MLP neurons of a small language model. Each row is named by its layer, matrix (gate and up: input weights; down: output weights) and neuron, and shows model dimensions 352-543. Each number is 500 + 50 x the weight over its row's rms, rounded and kept within 0 to 999. Numbers have three digits each. A neuron's up and down rows have the sign that makes its largest values positive.
Before each neuron's rows, "fires before" lists the tokens most often just after its 100 highest values on Wikipedia text that the model never trained on; "fires after" lists the tokens most often just before its 100 highest values on Wikipedia text that the model never trained on.

fires before: " ", " |", "\n", " –", ")"
fires after: "0", "1", "7", "8", "9", "4"
L4.gate1223:416535513504462505529488473516475398487563405594584473448482498440497575549556497475516472520565512493540510470583484508482412379486560513543543540500401484388481600556548533552461455525593571449527502501448509539538421511572521516438542458554479562553493507487438488464630541471533535554545490475541512472460475513484508522381504477452541509536480489605456537447497473482521562554472509490576439536531544479468465549483426493417482478492487430567498501448510402553536478597455514439486473446455447499446445570552447487488449562465414451418441551559446588515482485508444542451
L4.up1223:463472516584473490576473493493431519611496493528531362563410412534403479549411387538538477541507589492530543533551429499491460448557446506468451495541566374442521433558540605485443508457507556491605529425461434545489461425392498482505464548495535476415511469474532448369404545484526555631543525481525452374520493487466580508466444475437444519490527513566461436480545399637443447522490506505543517490464494427534471465537496454466471451526471518538485472502560428542551546419512475475446460511506483499503494494608560544469571410428494528454606561440527523561443458542477489471
L4.down1223:528439486594451455531463496524518434476516494488480468555464576512494440443435406451523496508479555540496510497508560529572501481457455599486452477490518540531578560463487510583488577478525553477609522464509493496538398432471462499444518488465420492480519436471527433454477512435477564502444605433524472412538515530497579572514493469474480582510560493517459311520532449486478466590501566526504555553478484516494475484571454558444496524452511493579491417472501414463574459545472569454436508423492461462546514412534522493544502517539510541433528408469571447530447534423415525437

fires before: " J", "-", "===", "==", " H"
fires after: "\n"
L4.gate1420:461679538415509432538568529482477501399429430531477475499488457577473522477459525459409444519480508488538496548529539439510435498495418464493499482472470501531414465444552406555557512399507518547578484532441504501501497527581369473573446455503597580475406468502533532594492465422519535466423555482368497570449482524433450506525547537443465483501563369518412495467419538499419507596481525572459547555552503446499557535462565453521466483539490578422565506611518449575524440482509603416393472584519471461520477468424414523461488424577539477561525521463486455398513509454442501484
L4.up1420:572544450518439566449517427554543541551379426495430540474468539487439558576436548440482421458526492489520500584490564502537525466398528480525474538499423506527445471485547486518500493479497481536552455504515470474547425486471470467500514439486456596537494452462514555557539424546494476570542513539431513566444445485481484467549422492451586527477507359480520521435476496539362460552562582610485573488504588476581489552538607528517478474454468467445496542451407510495520440477467529484422439449542450499587505416522536474586462470563528517559415489480554466414484525584455526579
L4.down1420:535572501418533463525642458478522539542428524478476450418573566480446601565431500529473427433473486453543476535576506456511441467479576481591499507456448506465414429491566516484537440507458558579569480481532451463491466500507474551575556508571537550524473478482571560517517442475499477612526517510474452520544494506536517446537474561445549421498476390489493487501584536562409518551416544590476530538481442457493491442530564482569479448504479489477488515552491552560575522511422548551424445553574467407602552465442489481542484455553576476526479504485581460373543441463493444601

fires before: "==", "-", "===", "|", "The", "M"
fires after: "\n"
L4.gate693:447492488539476420481492485520561471530431477413492473451466468545513514531520517543517644434556592517452527493531540610472478404539469500546536528623481434560427522531564509498425479500559475493427491513527518424527487425545518456509470459469556569484521433521416573608494412551515459498443557512455607512580457512535454457448581624477463520411484477516497547492509526538393420528528463501549441467527477570477446483464480501531489475525535546531506492455465571463397443487430504433494517505502545432573498596462547458521437630528537521576504570510480536550566521541518463577
L4.up693:535573560415562456518469464525479549500452493486497440476514504446475549502551517456531503467446553416422566462621420520456481489516545552500425438513502538469518480474476470546528513414456451464577551477501447501471522581516472509507436486535449506492565544488461524487529507413537546530463496429411526427550507470494492439478561601452487522526525450444405516470492517460526407557490534511445542514417603503609510490478553509452521456448559522487618480442416364516537510488522501516504505494580508583590494469482481482551548380446507470476612517445390483556528550576486468500
L4.down693:540609542490556504486472454540479482522452432460490445488509479508496445480494462480513538528488600421456551477547474443507469472580567557538466485508533470440511453527475523552588459398449484503531475436469481436530550543625501496499471505585437503443599538579497444459566477447561594508473539462468473476565523437506466463442571518524492464407543418444416459441501529549462463575458447505491549485476580494560480506443507559461415483407547530506569475510460404545557510488483563490520568487461509522598480468529498507528581445456571494513547569416395375559424440587452438498

fires before: "==", "The", "In", "==="
fires after: "\n"
L2.gate890:510494471491562520492497560564511455468503500494458439442479512442603454538398535590527461483443579560466484493519520569468606472517473478461454459505459489479391566479397477519418595452623518418516535571522452500501429463501471513462477498438432559561458448522479534599531485538431531497443434539536566513466500500428560537524590518492566549389449534501464540504470449617539476446482533538451492502402433474501566471517609528495472467452369561465503511554497470552497552511517433547505490510541540530519554567518498524424434488431495440520440485532520537475614402465506406498
L2.up890:456565536487520593505505587619429503577468521446444438476507523543520521471480566452582455456496470481447513572536462423492448503501473464545471511426507519527576493574525421553510580506612480459466505530536521478525499444479541432546565564457472489535502554382438560555475514474431521579540476476468515586517578548488384511414450446483567621517540479541520501510445547505510520549481421493343494451451477524493418441414442541516449415536494459535412459450559481606522533459531566464472557406543433486577414517458491514485639561395590446513450534481515506464440495500436428480
L2.down890:432545481468514612487431550480433544565452474541521495501505508533509511513532572448487562567518458461508498581506429332536452589530476449578440477397450500572579521594536553532546490480497452549474550452539548490550564485476532468504566535520545416480498493403388538497507496481556551528609499445438468570509542515535491491428384456439489476492550478493480524519495549473478510550524337450453473480506519516531478453437443522519515433495553431504420520426570509538538516489584574417486567486496406466532482474480459461569611514477661468445456596417518526529406516445409484457

fires before: "==", "The", "===", "In", "He", "At"
fires after: "\n"
L2.gate1174:593522493439559540500474517598461508449506479549454496528477534492497575462483438421575508493481519478553466521512510515469517517447502619480531496501460527526557431450533421577429541435575567475488560478508441540579495531523547481626583474420462494548563577464499544464505548503469437554521512507470483470467471507459447395542624538613577509482551491524486516484561496555435472466478506575508534499443472565519523478523469537509474457489438560598500446470540550513456527491536432531424515457516545498479532581457436483561515604393432451515429540515499476427526491546460447445
L2.up1174:531566496503544500380522563488496518498445504560487498462508523428626447473461436508478422570475432460529442531584410456517539505544539529523475556536483452488489449477507529457420489534476463409452481557461617492528518496496524504463489430570451521531500575502495510533503581416495573553550513510458461576478475552502493493507472482414479493418500566494549489488564495487499515432483590438496438574572538463430568531507488565480543526453472555451537519512400576526471512506503534503524519494527453522588516492454500383516563419512526444545493551448472384444510459489365602566
L2.down1174:494481554480538560442388492463460594417443457567501500477534500546507539516533409408545544598476439402596523581587549409481492510520512451431481477482445481489575504436552556509457533433554439490494463455590562506575549461494536536596530388532441452509552598500507555492479529471514585596560532433430412593448474449570536410505487422456480514388487499520616454510574524540493480443460479478506509486549571471451493522507400496607471445506596544433497474440472545542438543536549571545528535527549510500550526504548492503438529516414535441553513581386449398459480475509387476455

fires before: " |", " ", "0", "5", "4", "3"
fires after: "0", " |", " ", "9", "1"
L4.gate702:552389475491577487472482444543497570591341478556460491437457538543496553542469483549400477441440527461587546550524506461571506552488478490604499481524436475523518492503550538573558456434562579510481545451574474396449530530448520492451496545506489512507563482492499487533474529502489586458468422441547517454557472458457557527439408594487561505503526604462450453541540548510442473604475426404549495514519522511495498498561542496536508526498545467564538531500430558452486552479524523471592410489483473564550561481564453434435468458504470481514524541532464474473564456580494526487
L4.up702:516508426423576579505584497509548527516420465557498549506536519552463404519565551520423450482563562534565472540549494459553508524463538423577493521602471504514486529511461523512546462450534592454541495519588441397498520549509453508491479500464545482466432445487497497535499465458459525502483477449491563445541437527550459462536499547482434476545438539393369508531438569454533468454496489420528507542475504392483523487490598533580506492459521545541575539470459490438502477511580542524576437538436476528458519517427531512472505548608506518530423556498481556457500543514435496479
L4.down702:511472484445382521537547500427436495468434481532509529610493480445436425543584488503492505528540468473544437526574445604523437473519508547511473582583473453484492587515470421567565395473511567407555482544508533446558519550452473436410544456567545456455377417518512435556491423487403535567592491455539540489435478573538416474582525459466421491541479513479427506492474576537505485558485491362537499532538527403504484521471507539622454505496559495458525543477484426442538502519433522470516489499437473369508521507385524545604516489605476555449499458476480512492486477453459470531

fires before: "6", "7", "8", "5", "9", "0"
fires after: "1", "9", "2"
L2.gate445:519485566433443452515512493560512471580454553505535435502470481531464453395499501470442550467501457551479519571409480512383419506498435626500551411533479466453539457530488491465550457463475489493497491488488592564511418488478561476532543567472481412424512599513409551544520577517426520502520515549469511479471519446378530565453528527540474504507482492550634514478514522507420577511462574489535539645464530458423654562381593421446502589510419455444489516553512421505535519432438503525542487456486427574542487553559569467564471467465490423507534481463511470529523499493520512573
L2.up445:516535499555407489546452444497591509500551532436596404452460445532516600506470560443505564529562576474537512581403482515457530499499528560527508501442533442559483478495500505522544528547459471547474551504524485462534460450455555510501532423496475393555440525523479484579493532516473573527501493486409493593485520580501492523531436424476513480399516493448556573448534460467487503474456480522488506468480546524500465442531500505504532441454439543575458500322491477554464546482457487519505526487568577489537402534492369467442460584608480505570455472492502460605428493560548523463
L2.down445:515537511487491423425437562515496499547519575557621390438485453487530544431481490459437451550525495503464554577447504540485563509437487578531498488499462506554506454501520466460530536463527544486509494556592510489492541461457513523564543552549506337473454553528488560563487584527445479567528447553507489572467483496481553492496483403539442467509506479521439489527489571491548495454545582503523484548446524473403579493526445503496520539441466407556411514333497450400520504467456466525482487526517559589494465580515426470460495529542516558574494480505492457620436483391456519508

fires before: " |", "0", "–", ":", "===", " "
fires after: "0", "9", "\n", "1", "2", "8"
L4.gate285:526480481440540547418488537413470461547391492495556433539529433481525433532444502479496500448456498517453519550521534446552389570606489511548409518501510539506472556515451526460548461494515551466487454520558498455486545540427463433468558474473572504450533531459488507538527604554582666569545493543484512412434526457442556530478486508607527524532540494563470510466469548434508528529440482472459473531411502564549555428527545522475417480359461521486519467557455470487449564518415433501439582490461486521531533451471456478499501576523458469570497556519463585543623477544542513435
L4.up285:502487466463444540413515548517486473473480492563610495502423520528443473591482490495561558521556617457574534543529527466427509432478563476597530595556438545507528434476530496494464423557540537443498610384480550483518625491548510498511534502499544475453555450493520518459513506550548543540472485494370464479427538566384506537387453585532491463532470495445437499365529571519551570461482447590442566464527429470538525554470452547466425524412492507585458512428392467464516560531518497449493531501518502465468470501539482476407549493531502546533473561459447466580476520520423473486
L4.down285:488494461498483599493500481459481517426476456497568414487492462504405465556489536403536469533499603446527543516561525501525504455512579540503504495510520554525474466551484484429451427473450467424604566494539573447487596524476427409318551527510519476462538453425567493445534603508499570611580469407538493445504539557429461557452541501547488504505494499432550495468490591453548556505480468496541475534451520435547582471489455542491486481475461455549505487487384498454497628534475470532493497514426487464429496499501527513426498443453560474442420485485415498531475405439435518474

fires before: "==", "===", "The", "K", "M", "In"
fires after: "\n"
L2.gate448:587432539518556527472531500570506464449460453473483533480498447400500486438502538444463487466567533431542397429491446525588621544502551521524508465562437496506429444512496446489461613500504472517483570589474491561594500517500493514521495463529403536511500472453566455503582516463483549428432450531461491475482543524455458489519499547508504467471515455456452447359540452598486492557541434456428522568445492545467511508475474525557478452444385465499568553476492543449525453520432452545564569567522565533510497476445488512501385502578509504511492613463688482573577511474539521494
L2.up448:444498509446564539566506496678465540482567482549536473438508554534455553545412460451530419418499488509431479501517544484471473612507555535599450494551520432431545526490557440566544563509519535434548464480483479581504522499445481507534475473540461518493478555499433486442494486500522585475541463542569542449526602569434451489477514510431554557572532427523521376564536532539512518445477504454503565366491539486505516552523460590493479451463488534552518471472534400500485488502433482496546505474480536456552520478513439506558530560562428481448474621389507408471488570517391503574
L2.down448:450508488507528631593521416611458526507533448549571523500525557580451533537454501460489401495499522441455543496499555430517439545534592529604487509495540457452571580528530457559525523446509562444541475465516516557497529466405483457526464492470529496474414511563435547417467483484571588525551557493548474428460589516425499480423455471393545588506496434525547420590526517564549551436487535421556525405565549527456508525498507552497475505514482593502509469479532353548535505513514501503504486573489477480536558435521442434584578496505513484418491508398431429476483501530360498604

fires before: " ", "1", " |", "2", " +"
fires after: " |", "2", "8", "3", "1", " "
L4.gate932:434512556555461497458488463477409526508478498514518482541531463543493390516572539540483532601578504472534429439497433527462438466502432522515557436569506515522494473446430481450598397614469520470415519532537543479447469515452435488454456532523521481528494506532463536388570555364535525483579442440404510542493543589498482510561486510531447514507482527483428464528453492473444573490387481436439441407495589436529509405456498514506584484482513517471527472493462501539502436446539450524481508511511512562606512572524523587517451480538479523540459534444476602514535507532449580509
L4.up932:499543512493476495525480514454493560557527547503560465565446519477567530470540493490466560532517490541591450560431434456501527451470517627473458605527478463452455507422429536487488570605561577531531505466531519572513519519462538513498478540531569473447530482500465540502428450547473594557487489548554390437541594508563519590495424493524533585571440498440506546443537515546546613394494529387458481377512501534525492433489429457442490565599460533552608509485517500481506419523499533485534552555512600469518430432541495462462500508426434464488500481468503548515373420421520554489
L4.down932:459529498492547503487505507418534412474547540513544468457460455511466530460490426516516486538479518540527576485541499564472537457514554524450569440589376565491543458433495435476476482532503622468485423542563555526603542528549552477505338505530538526502549468493461513550518486467542571487521476505549451523512612479438517481543532627595523589471484483537493500448568479480473462474446471376505409457502449534510478407459535548520477553481446523474510550506451437521460436454481427527548463586643566398531501519532426475447523471488477518525521378462475453570483424503439528468